Weights of a small GPT-style language model, trained from scratch on English Wikipedia: 9 layers, MLP 2560 SwiGLU.
MLP neurons of a small language model. Each row is named by its layer, matrix (down: output weights) and neuron, and shows model dimensions 0-212. Each number is 500 + 50 x the weight over its row's rms, rounded and kept within 0 to 999. Numbers have three digits each. A neuron's up and down rows have the sign that makes its largest values positive.
A block is one neuron, or neurons of one layer that tend to fire together. After each block is what it responds to, as a language model described it from the Wikipedia text at the highest values.

L5.down878:500515448529593448571547526463409512471426487555435497431444546556493467316434442556428514598552527430541472459552538556461395541496493433492519540447477434551489486555590471434542498512423488495577478492460566516509475489559472413541533467491476517464468450595497427517482466498554486536484481534529520536513391507497546435453519422500530555533543369501517539398480476431549590563473635523437491496535512467556551513399495548519548501488479492527467535531503522595546568615587448491449575422464506495467476507492553502506459452465535453525586431561444505504540502503554508544518553525494457454466514442511408575531478600427547515542498619
L5.down1221:516504545490520476475433508527542587493515609401611518577521591441531498954526500532456565488491532547487451577463522469410575627550540496459520515518414492564551527466523357425581497573487512436503559470481479511512450489517527599484485511505436474470545421544507500499559519496549484524453507447458465551462493468517450453425521507438522482474430498493567486476502445523491548507467448477513544488524531441579487518552458517534444580386484505540541505471503525796515482421433416486514501495452462502485591499538418494497451554518522421465419484520429512504493542494454465510515487438483507474469450468489441493465446443555529577613540466
L5.down1379:402483598476651423416507527514419432562447429476474537496435512472419462691424502439596451587451480456568499503509547532589441528465431519524522498506538439478580474533545490452430536411511468470436509504529417467442555463380502522443505558419504451526478531497548463413403396451487452459466501540495516440537534596476456413437515509499539600543433464582490506539485469534525495462515539590498425514455514587558466535530438453515462478503534426553491515502456539663466496524424504411467513517496491529565445514473441443431531482503519549455474534469535528479495567610535414588416435537466430593482488419512504540508410493522496513473399487
L5.down1498:479494566514501444509527465470519501504513415541588538479525512429526429322487521527526423553444507548530482403533441508550494556572493507539435554537595535594530530492476544534487452405492491518488460524503482405463443482506524440507453517477491548464562393577510426586460443431503486479564548435503567521457352470488482542413469432536536456587519459417496419452521474541545551507494440566479511497462541460512532481488491478479475588555473453510513524480438507999429423477441519431553465472398510483481451472423484544466448418488547479451568569469456472488489470527477541447515487482498509473477542416496548497487455446496447468526528501
L5.down1630:574490512573481438454488539516533546488476529502515494455451514491426477810503511568563554465538528471439536567431523570432572539452484511433498618540546402506502398477515519535482465481501547484444467468462536419561454517472577447501414561486398532398429522422450527535467457487542471487501532514549533462489488556469587520506494456490568563546494396547536468549530480486464519555490408440509543433414483575627423484532436481495578498415514530385468473522527514570550463519535437486538476456466511612602467489485509525384492526579491476431409514427495539501478525517562545541412478507566570559505448468538440478507497542444558497417507493
L5.down1644:520519552532470519524480472530513540468518559495467543463548543448513498965501434430540454541455551487467494525495523532487533397481526436468554433549435615525513510466514557488517570462496487529461480389556451453529526479459450487529607501544550425470513532507467641518468602587587507460503472497489554462574428463513531481521499523530439470534570471487572499456546483463514511560508451463552589542528496483446472548569506549515544457456502557549535405518486440475521483478496521473430495524522509586408530488578454465515496601479490603559519481501507572479531475575579529555615504584510479491412551498482481498476599471479491483500488422
L5.down1842:522517457533550494467491504520529480512529510511438491561405503515425445233488474520549464438521565614517440475474467452496515513437576472473506474522467552455491475444494541514429519420586487490474465431539475511544491590468543485484514483451594501457478539563466463570465462453416525539417442530461496519551506533560460451560592483477497472525516512502543521402494498487527477467567556530459527475512412437410516560539578428548532485535503446454571510430467544921448481483531572480454467599486499419466498489476585496462544522462509476524478543574488522533502556513544523435570449510551508471499526516523536510516467479434465572509516487
L5.down2257:506575607549560305494558522481464530548493438544528488512438423524521454715496566432417638529555486576526498606437464525472545516466426503415522469484553441488546456474430442499557494506588479493409570450527433567563431439551498455525431446489525526525443514455507464494457475484507591529483486519536496483471448485519479536541488558492476434503435500505561468449459552534457484485486438498509532483581417443475586452446554499467465590412446539529498478493424445802512477419372478399493502496520439468493553408513578500548514501474520451511496586611440466544440514435524467442420480496427498548366484418485492560481597462503472454497540490
Description: Tokens that close a line or paragraph in Wikipedia text, such as a final period plus newline, a table row's ending pipe, or a closing parenthesis before a list item or heading.

L3.down77:436578442443494436444534611505504581501556537430469480573484500546462614546465457555417572525469488487460534566508529532570445504474566422394593508498542475549435496494501511606532496517579591438508511436483580493456546462448604561501559525556547553554362559449521449516476570451478511538540563473417509527547510566522517565535543498458517567487489568453487400556569480524529451409506505539556556564435494451461464550682498531524494431463578443512522498493505435399536522458445505425445429568520519406467451493427517415450504362441491494493574563501524535514543404522506513439592557553454548518486571508497495512541472519483521436443527505
Description: Function words and adverbs right after a verb or copula that open its complement, such as "to" after began/tried, degree adverbs like too/very/extremely, and being/be.

L4.down708:414458539511564522537513481528526448510448586524475544540568555506450497644460570527496469444534379474515421465498487483495513473539596489547530438553510456632441522561537558518489512550498592533504498590432459478480480533533531533592510472523445445476571545486512395541552512498533520498456467459423466430532544479434478582576468489588547485480544544456485488466516580446503397429458525456468477509530496485524500582515452589395561500572511545463488386459551502614534537502490468493526506432524483471461444477505506446521462507479535498524461495522513544512492515425526563386508491516617517497429482532477475429460531497506555538475457482
L4.down736:497487507574511427560492465478502544465490520491380466561628511547503428572512540528474487544583451578561435479463480588434521547502601407418450510521506396466476592553459446532496608428578559377509501497491461486551495527447447466528476519494446577431478536494493481470516529426544421510558501532465511437485496405502599528484455422524521387477501525508512501457486482471465425483527511538515498497476485536485447385466560480452483502412481453545429516481527451631409452483569526444474506500390494472409442415531419443433440486553516452518538566446558438469529422540452513466497533543602541400507442559465508468506560505487480402493498517
L4.down883:442470480603559526522449498473530462565460462501568505475486517583513493564572442433466519500438473420457553492557460510409467561542428439569533484422470495463516458562503513615444477545623522491482561471579477472597502495479506443583540431499445545480484548453498377493507507521552470491392500436470542495574513511540552486459494539514557529432543524475486585527512507483585521484555519550489523519404548506514384478474525454540540515521481446444530476484469460659529506540482531561546587440498502449402464469536468520443549475502493482536534592583531478413436507529448483479517573527495514562481525549485594516436445560618511554491505515
L4.down1377:478587582502579535475421427408416409473471407545456547498464417437524521534510567554533463575452541472405545363518456508463437497454521516573527467559467498495493483604476560500469454610569468559435527476528517488484573528493492403523554479442482549469481553472560479518480490553411487416531571488538447472473438466504476508475443454433462438440518477528450513508394594513441467472517495455577547444531532549574568549490530474538537492466443536464480506441425428687415517489540452493456541528452551488507582510492505507392583387539423532548580481573452521507542428465514580470495483523487535521456524596575459510549397519439375437521482433
L4.down1416:449424485476464534482445500561493450360514538529490539500518504516543419620466434457481578341528442605495542499565502618495488504544572538497539555437483528499521539525524457546470410491515539473466490408486422474497440504621511498541497514447422487518556515469548358544526471519525502435513452465468453547525525491429494529491538521555561477498460477425510501510484534596506489416520524500470522549499406424548494458428454525493552531407480466543510501423504568578475394495551483536488481473553436523550473528440593431536475432477560598480627512550587553495511454469565501584457477437542598500354537505444517442555539626394525540532400425
L4.down1447:605516562628380546489535573475476481509474457557494529527458602526494459580475524538507528508509528502541507469557457466432553511491469514478552434496552481432453452524466545503451539426570508573504567452525482547468546573533374607490488476495532507460513491450476554508446436564498585488480413444455658537387412561511507502479500533455523503559465530440508582442549487477470483566567621430460468423528519536522565469480447565573496522500523567458441463520428547651494459561568509484467421541530488413519489581416471539391509502569540531610493554472494463513484411444504562518547518574522539515526489617497546416484444487470478510570504506
L4.down1835:584566507522501578476532416431607438542493475557425470527512538616489527456446558440465475554408488534439504524428448468584557479628557547560495519558433468505521569511527485565461540465521422492500561531563508583522558511447534574583402485598517400493491464545498424519569526499495541516495485538519572551462507539572608417497500513488614498523544483444513486440428494462529439516553499527396483470439404607598506479461532514545525503448551433458489509511441476504492492498525545538538482541595551573474525513463490471482468523441456485494483513494498454446519428505490518550579472519521402568489513507451452402548456503472482537489536534
L4.down1836:449490460480572477497565548537467539483498518625467463527526585552479510392462525504453493490553546541528572518474490486514416497496474489504506470561492465485525460447512435538544484501472509454531524435519518535454455395575580356488476545456546586395533487495551476477508513509516470512436565511524491571484541526455440532495559467536574461499452461502512545515544543539459521522416601445473493504435464558502567540521459412485548438415494490470397513600500423683555502441504548513513531524467491480525518513425501477495494511543467573551431465548470493447491485480476453495404587503532504528449510539418520481431483551432533613559458440
Description: Line-final tokens that close a paragraph, list item or table row, such as a sentence-final period before a blank line, a closing pipe, or a closing parenthesis before the next entry.

L5.down64:499585447438555530492477468474520504532485569458465421468491485433454458592492435443483524510526467519468496510467567552517443448585460503482497470428501592468405436444422489520486453471442572393525562563451463598496500550541422517516540514463566476572508538476525533498509524402560505525606537447524477485467518554369526638520571540426514473492471507539408502499426562497502512605456448448516509497499482544569506564458484477516544551543559564506554556539471516468563503555538451610465504486512481477418489500540473546525465527505468466532573601541489530496539581517515494520587577472513511531454495485553513394540510415423625525575514513
L5.down1032:503490494517555441505513520504517508554548599557516475438505450473536472399429504410545504503479393509481532464525516504572492519542445463548567537534433468584580479464470372595547501520454440507510519530396390421506455549498451509463478568522466496468491523566439521578547475502470422540526478569471512484517477493464506486459384532476504527573469511546454533464474519428527579480532407498489543513433465525540485477563416457464478513487423483507449466513546527443489502547440447591487551400394574544444549454501567512506505527510558497491500453533506489376562407504613502338562557518565492436551599480544409424570493463508590533580492490
L5.down1504:480562433575498444536479521450609497489457421411583482511534506471500478518449468428513452508523430474529508477646510451502495493493502499490450507484506572479482517551448445595424514464559541462527489465440482565475603541551549545397513469544518456452571553493413501537497419499464508496487535572438498475474571552480532533432465579488489512473524527581519433528582432534523550444446510434518588542377510487519494552545446537463533502487470535465492487471506594431534482516572461522581489498574453568490458536509505464447432447518598471470447470588467522525643496399463565468531553499477491487524425438393547546448481424489531403533483419
L5.down1675:430567519503518505533462592559513537438521586494423513466497612420547456466465457448576470558524433421546432419460483411503489451553539533493500565467477545483488451417497558486575532540498518463450475470484479474479511499516570493509459506481494479502508471482445504450474422521398546538456494442549444519557479500553540479547419471528417484486501423525470499492461443533503480503516509490495473614526478508454554540429481503545540456530499562495460577551520515509482498459524552461435508500488523454468573517458559449425490503554493564466561433606528426453437404465519449467563451519481456547500490496417489489589470549480438393491608548
L5.down2191:594571392475538544471532488466501551452505494567532408490448564462510563488604534532434575429580465522430551675522563554454485463512531594548500496499522546469407497503513505538563567505523517526451508527499436528465478510447489485509595503507513497478520445560548436498551477480461460433420557434443539503465530483462548479425573545576518479450426430459524479414469462616483474471460546540575548512518491472566483635446544489531413494452458556488402527507470441422465462522448514457503552564563502465600494527445554544487466493456518642391563433506567439510370493469545518460448527490509434514641479516363484482468443440556433469397495471
L5.down2350:515502489439497491494435481439596472475478534606563534407526527429453467571494515568485563480433457530483520455499478371447448480465484517440439536512510491458473465515336467548460490522525503459474511432426540472552417532517472582490491414502537492521553528513494454584483516446480488429481418417516534481388458584604523524474424537510483451482584556549429522537573536449428512461466518465451577434516591518519446507416492556455484536474506556466578442591410337522460472463545515478474528577537522425491435447457486534502436480530412479453590491506477510511540486547450569479588438441513494557519473561528510523504447479551432556473489408
L5.down2401:487510441472494492463551568518507491507481562504461432510470523471434567572508437516512502384525500480481533451575571557532493488576473541505577405513502503439508400435442464477433470527544496500484519491460484489561537592497481482509459394561551550570558495501458494539479524430452545527498434481446458488515523489456467616500422470459503425444473523488543429391495444494486499492460529496505532481460566519442524419532567533496457446442489449506560526569421473496561483500488485484393479601465470423534500519395543551535503410510467481491509539527422492529538436523437491427608512408566443461467440503472476480557516526582501547489570557
L5.down2486:580454423534463557418508477413552443440539545431551442561516591483526501477503490521525498398502411490477475498430602557482472521547493560507483527508504483443422567494427503520479409556549466508533554488520450484522518437419484553587519485396501492499459466472529319469516542486466549523518569513537526557390421501500497617525425544429564578561471540435563503564488537574521493618460544487498473469496558538596587443543476588484539494589489587508572467457443408513464566447538565532444414527552413477478422402450529513583506547510464512515582439536474547494547453566443601399582497498503488509588473510558564480540424518532527576498557517
Description: Auxiliaries, copulas and main verbs right after a sentence's subject (has, is, have, remained), plus adverbs or commas interrupting them (has since, is, accordingly,).

L3.down1935:561464403522472516490491478494481542539427507486504513479453490475338539671516452549452547512463503563465587440516456498587545465588492457484442512503531463568482507486453485604513437486475524467521512564630525431462465509510565633383460497492519536395524453475519511419545617449480461479463522412507427470659512364525486498474523510467457459512446463495516521541511463417531528583468453441511535493515427512534544484583455448517530438630510500500530497473499436360528512541511566536406522558502440464396528487537476482475496440480465425563555582543507492529488491499478441434507565555488450451500432518446448467459531625531555463528507543
Description: Commas, semicolons and "and" that close one item of a list and lead into the next, as in research fields, gene ontology terms or country lists (e.g. "static analysis, dynamic analysis, and").

L3.down2552:535422542363451513502425537424599454443484491486469541449554413549503499898542525508529518552503458481629497506473546556433548492440449469557541496469470488523514463485431515430556466462496444508602444483512430521486459536605479507495473477519450484492545483385440432480564417545482474490522491506496550542538459492643498491507482579503470487571445427499585436577468481616612564520513472461431491486485497446540515530398576459571533482543568441491399455512557453426499508501403442503481527481570560513493500533486534502510491524506521472491512517520503462506487516490559505591477542504536447535460498503544513510528503527486460541523474492
Description: Tokens that close a line or paragraph, such as a final period, closing parenthesis or table-row pipe before a newline, in lists, tables and prose ahead of new items or headings.

L4.down199:524492492487485593496528529515517585490539476501499564541430450569532461590483481571427511513440572532473448519528510519478546466548551551500466526515459471452416490403516524435466479505488527485523482534522437514514521504543536547430529497502470506514474427548512493479591522533486553596520523497410477452524480453478501431518438508621516431628458463533468539507543523463560525480613397517461561576490443383461444599519443582476428430488470490506481467481460540525459541536494434568558467527519474470504483445525460554467472508447587466501566469483530455494543507461441525549663475618517423500526486495510492524470526480465402496474582572
L4.down726:512481567541581460554536466448515484471403469406583537393408548474470511429486516505487471502464568510501482455480520427454473472516509569528467602454434570470489494549428541511523398542450463462462548474482431531409541412457484399532494491491531516510494441484561461465476512496519490456506522516427509507537586445427466481525422516520548502508486456509485565446435572586526545511517556528457498461470480526497502632516555478551489450584486491469549620534512555313573505561442508533539541460540472480513431555464529522597512561554425481548553495547533460485523533523595535474578479515451456462496483457600535560488573490446407398459465522
L4.down1474:485469537557578514466487410495516505440411424561621403512517545464488489432496609542505412473491567485479434503610504532546496518553478402523455498532405561529513455463550494547496475620390476549560459587594563540557498404603536513552584454494447552446563454526401500510454489535503418502509480440483567569532460459486518496451501496465501517499526498456501462572533414438531493485406500502481420532576517462576530524519539527552402554492461515553488551458488520463538483540457484526519434540529551402571572542522482455534517547520422479508431474572568472612500517590530501486539480476612497511476457443557575485463433508505378406444464511
L4.down1514:569537396451529464457444561554567488548458516548454521446471434524483550565499503488413435521455509431473523425488564494459463565502522435492505586575577406540462490491421523466556567486451519527550481558513479537461565609531552505544522440454546565527438534524356489450467493454540500508436493482545466430585504541581574495559458515475525567547500446547569570526423435412563577416486451449489493518422473479535487487524510555445557493557551484490480595524452461520574494502575485405514449566459576525457502523563530477464539494517473516538536553540495561547446476482464563469550493524560454522503473452601489524607509532600493489627471390
L4.down1798:568406457494450524492491524518490382461527553528461513383515556519432490590601525473557511574497559501526443595559601530481508465537486511473522500549537476510533473432537504545532530573501549517504448448578434476573568482504506582481498446506516569544522492433493512572487575454591550470531489641560445565516507504481370507520591465451512492521501535474485506425485519528546470508491456500531522450496519415451464466517586495584503461504556480524473470528463512442526476533482500546470514535470563474506527487552566530457444434484513573549524646543490575525389554502570546421535411571471517441545475436611521472489462451517468470476495505
L4.down1873:517493582501444508452518516501524522544549609516430522528471544485487478775454406407513479499505469554567519506535563599446528501589516577464535487439471464520552475520494550445446470532465469475565478616436538563486533473488481501490556502498466577506454516445468437566547552473519510606546537486440504485467527516481454538500538556527544508476542520512469499450453561512546429501484534559441492576495446542512428497523460432446480436470494544433447396602462396551510479536508474484451578499605538518458550445425426496560473430535560448554574553530451433496515471516495485475678471555541393439552474532512422553548465462516570481488480452
L4.down2166:449548511568482431466494558562447480499390503442510458418469454511384495595470504565499466383509460463528492553491532536496442490553510613550450567556426502480513503441542477479532519561416514479515570493482481470428485470505552575458426518450452469570498561473504464548440517513510439528451490481558551577499524439451475601537421429463477520522481517429493520547510479505446491452451518430495541516575498465446449525530482453437390538547475512427580458457502472597524473475403465531475500448532438552554502519527519539466506470587595534507516542453437487629432484454498521379554480445543480486534554556498573426582491546562575463520435471
L4.down2297:525475527521531442545525575535502519454463560523506393508499498532553491561499501509434527545599646451524496358479562514559457439542483476471427476559490523546548518430539463564536531565489506456533508455558458543470559471557487475557488497437580507443526506489466390438458522455501427574487482512589573602513506508533407496560527492499425626540518504531463519484600426576499563563495525498377512561495489468502459574445516453506527455586593557552495496481522484497575503458482444451474464464492533506488526408513549575483459501521533548462536505471529450598528513557547460492452498457479498482580446506514520548605586500531535462534386490
Description: Words that open a description of the subject, chiefly comparatives after was or far (less, more), also as, was, became, most, or an opening parenthesis before a unit conversion.

L5.down80:549543473518573459473502541445539552530500502512586437544634556444548420526516528528504525497448491502521553518513499586557497493544505475555473427537406410430485491523672418469507545547441509460452502467460483554497483509550428492516514516488460556538622491550506539581604528516519581569432457384493454570510518521521398422462508532471520437506556504474551484532494462459437562546494506540555487472518487592514562509430483480635544492516405499540465441504473494547493524457456585529518502546490524460540549469393471483551489491536637580469524487391407477577425553402494488542519446553479424538454608477531528542514521496483594556423476424
L5.down119:425544449488495512465547422473493606489564560534527520535470569576425393462563527491491457468493479521480521500465570582462464518503425463494376560440506552451453463449403478523470470509520506392541516551454453511564470549506557603520497454450534512498588452440505523560420513537472565556528561525452496541398490564539407504504489570492546545541525475486535478413485468481483530552416500557560503518500522524489562498538493456408506496437578481550507441464503432383474543490470549468531433542539474535466564472513467460505416443476552453544511488587506444521445529479528564477450517600525515427516464568497578488426523539451586503487551489
L5.down720:405507462473512533384508439520421498572424585549514601426519503521554603600515479451439472472524564474506540506456447485488578496507484563477564512484556519437518539621502569517437568484399503444472607370494478491589530531547531519599536489550451491546490498519537536560389570469585504571508533574496472524592458463483541541548460508461518439577453420513421511368500495511418558400409490523464342512523531455452570415513545532467491558419507476569476503415525479501426539506489519546552456512421441425436449488524509526521525545462512531566492442483451602510533497459401536439453589512448512467471567450556545545475512394488476519540441479
L5.down779:528546532602533483427575552526633458435434480543494591526467550487432485401460501466468577450448527571525564471456555522532457559548570476413487527448568502463451531441419474437487500521475555471435524544523397538470467474552508598400470550447554543444489456591468499540463587499531547521367466431600427537531536446501455508443581413511512391567480517548478515372456513421560498493477500536538466492499473490526485519430485470486505527400504540461526546447514530682490467550485516604518530548522453462522569409546548549591529460515555439522543508441479542482614477463491452390551493483417535512468518533422440535450505527510553555452403448
L5.down858:552460634437454405502557401467416493582477552565533481506540559471514514670502479423488475480476412565540385464516421506573471483535413517552505504516520467484475553453505447462483508524539484514458576496450530543475509520477447488486561464507444527560559422468513447508574549482514539467454599393537442521580516532450542509548601518521536521533480540467546443515458498457481494423424454560552529584500592438509440457445428477516479441491573488419524490628541497415524481596547510511485451565511587544573571413446519543473534496530445413442487586563453535544501435558502436467528575532498473476430521560486549520574425483578424510521580468
L5.down1051:501511444521467513513534501453571428525558459466538509455449532478515558819639551527461415492532398512411478530491460515553508457579487549464462527428472490487491466514425489494455511515550503571495539499571456522427501572561456540551544504448502440454538501470386488380520532442464505476432452553473513503479550570532474494530526496544521511473526501496470466526495502526540455497513463545518489562548464559530541433503543458559544535512469533426525525506393534429509501463502499526459508551506419364541440541472432501508529473425563419532607520484524481510527397408402450463497461454516439580503566437540505497543551423431449445439497566
L5.down1231:532540482498409421535537485452490609564424503534607513522533467567463531614480616602516532475472448477539536542490528517544469548471423602480373497502518498484469459558423528542439436548552531494466552509457509556506449447569555500505493485458507599536464444520429460541544590472470463498455542520544380495535473517543417472467584497516503495476456533528552441524443537435521475477493408396604503474461481498492569521482466534478462416569440463523501512491530511417640527527423429433529512581485496662542570486488499479566436511517559540479471515615542478547533448393540435473491554483467483413481506510432469508545503583468505503437456579
L5.down1968:550490484436545441512473587460454475511513505502443559408616446520448550671425470574510468532576528451471413457407516593459531502463483457412493490550409506552520484451483504535499424439492512486574468482523487506439512559478532520538489469459465432490501590483459443535484489555515451545520453586435417421591604547484552492453509467567511522506575525536508520437440569513473490429433457618468437442539537474511446437507505462601560517498432542455597460604343522413473572521509537420510530460508560495520556478564487539442568447488506521487538474546438508473549478515377477607618459429411535480550609517496485434500472584569567432477448436
Description: Prepositions, copulas or semicolons right after a framing noun or verb, just before the specific content arrives: fields of, specializes in, main problem is.

L4.down46:461466513491493439558422515571493461510496518509461573445461543472542468639497491444501507480515465590471498522437542483521564476455465482482500471497420470430578465499488461526433570482502449457486489527531487536591622517593444520533559585486556455446452665409508505561510540478539471485534462566429480476528513507518487503539531544507497444593433535535430526468446447514486414521511472485459500484557468570411424454491501460554516457511469451486429536518490532546520377523542532448569553486368456555521550534540513496503508508501493517450593553521452427494668442502497545472455533413539557541536511570436461516464524554500436531575442535
L4.down346:475439429570522493569464441476513453521438572416508527435507519532515481634460515456387514467532476555503566541478442479376490597509511535513453571519497533549532474462458474561529513587490515515470490489525488420458443485528470494571510590523478357533486502450501483583538453515496472448553482526410442508572476427460439468505540450487454483540598481470510513614534541567522573471429424400481390478443480529538424603541480503537510519496526452491437477540537477434500479479454555469433444501476521626558503530523554422499470467526480539480513504504545419433389474495492639513529498458586424514430572436552546444561534469388536515574545422
L4.down1288:470504538478392513531478432504446534575460545511525511424462521486466533647583434382577529526472502544448491504538482493503571529509468475536460597400510493440473564446465522545489495557480501478442468518517496626545485478553584415496544547375553481521528574520462477567433477519527498535465484512570465490508476511472547533521519474445556522462625507569453446600567467495518498469512449586458548581481525538512494521575486504416507516499466379559454562452475442514475458497495564414529504522512443560504516417510494589495456480531620429435523529639452554521573468449562530425544435460423494521498500533482475537563476456569392567457540466
L4.down1341:455527512426508473519550355507511483530430540468512503467518349473443396539503526592521505470423521511425525548473481536493518459557495431503471452456588464481421517432451508510493462557527483585502578482490579664451479524562491461467426478544455491513579553479587478481496535541479481497562505592491526434468511555418503544550513455445526539528532558477513399538448469412504560558507546479478549519631454455529492539478535447545580516531426586533506465528609546451547510590484390404451460502483397470501468569531602496517502499520580490569507563463514583621518563545445564446545469505477523522542481425513513447500470500439466529497411480
L4.down1809:478532549605532572401581457556484470556487560519541475481415486546542437557480497514460461578521564455478489514515490507492537485546436424493554492500532464516507526367417486465467529482455476492571533578523508422557480396419504531469400450537497451547536518456561421489462553575559500435495523412446436485532575478481427503536466455515498404494464518558494464517551565511577446492522493513522551574528490447489521493495524587595477544576447555414525531466426462547469521431439576486382471422559498502492621563535490566536533418499449471512463470639484484498523551578433522538544516572542436552528497483449471416544563533432460484530464566
L4.down1820:446486383474443516518370433556524574531467476527437519601520507471487484515523490462460583461562489546435483522515478454447520560477432522472498489470463543513572566460453462501433540582577567618503528420538559466444647496517582477415550521451478440404474528480534534412483488535508509527579424520480450508615548417473525531448478522524586595568479418476496468426533514404502458538464503505572499534521482492498613419505450511398477512519461579508383528516512480566543539500513579477602550508500439501439552493412409521507574524529547496480505642490446460565529462539551463460542498499520457525547472476511557488590462543543401421522451417
L4.down1841:446565521540399520465478370421487505523506572459509494367489469533476394432429504469509568474530525516562572551593435518488413437513485432436444487506509559555497431494470538520400445456534432525423450498428497512464440521495464517459384445443565480538488455450499444497539620412309550517505468511578504511490602482496362485468506428528601349468410532507425447497468579456485575488588449541578458500542397508579443533451494422505480506567489462515503480483494521449456447513544430524487505473360519461502507479531495490622617490583474498486530565443443507559510561486465507430574487499476422545486469500459537480533512614546448421574558450
L4.down2009:498567568535513566571528382516488491417539413417562551522535500573541493530454526444476472447512563460543547558498443423532453524530512593453440521515443499486499463486504461426502475471566541519500562515491438549456508444531537499519543598482491512441554522520541525533502556479472557581417656558459458440482526418475466568505491500491551529458455524513580500544487491518415505426426542636415513438550464496545446451509488553585462539526339590587547465411458595432553437461540591479593586471479608492446542446482511515488492526477419497548543519563469545499430549363467533523538478441549464494570483436499520443405528523543453535497496498
Description: Fires on semicolons and on linking words such as is, was, to, as, coming right after a long noun phrase, mid-sentence in expository prose and in semicolon-separated lists (e.g. gene-ontology terms).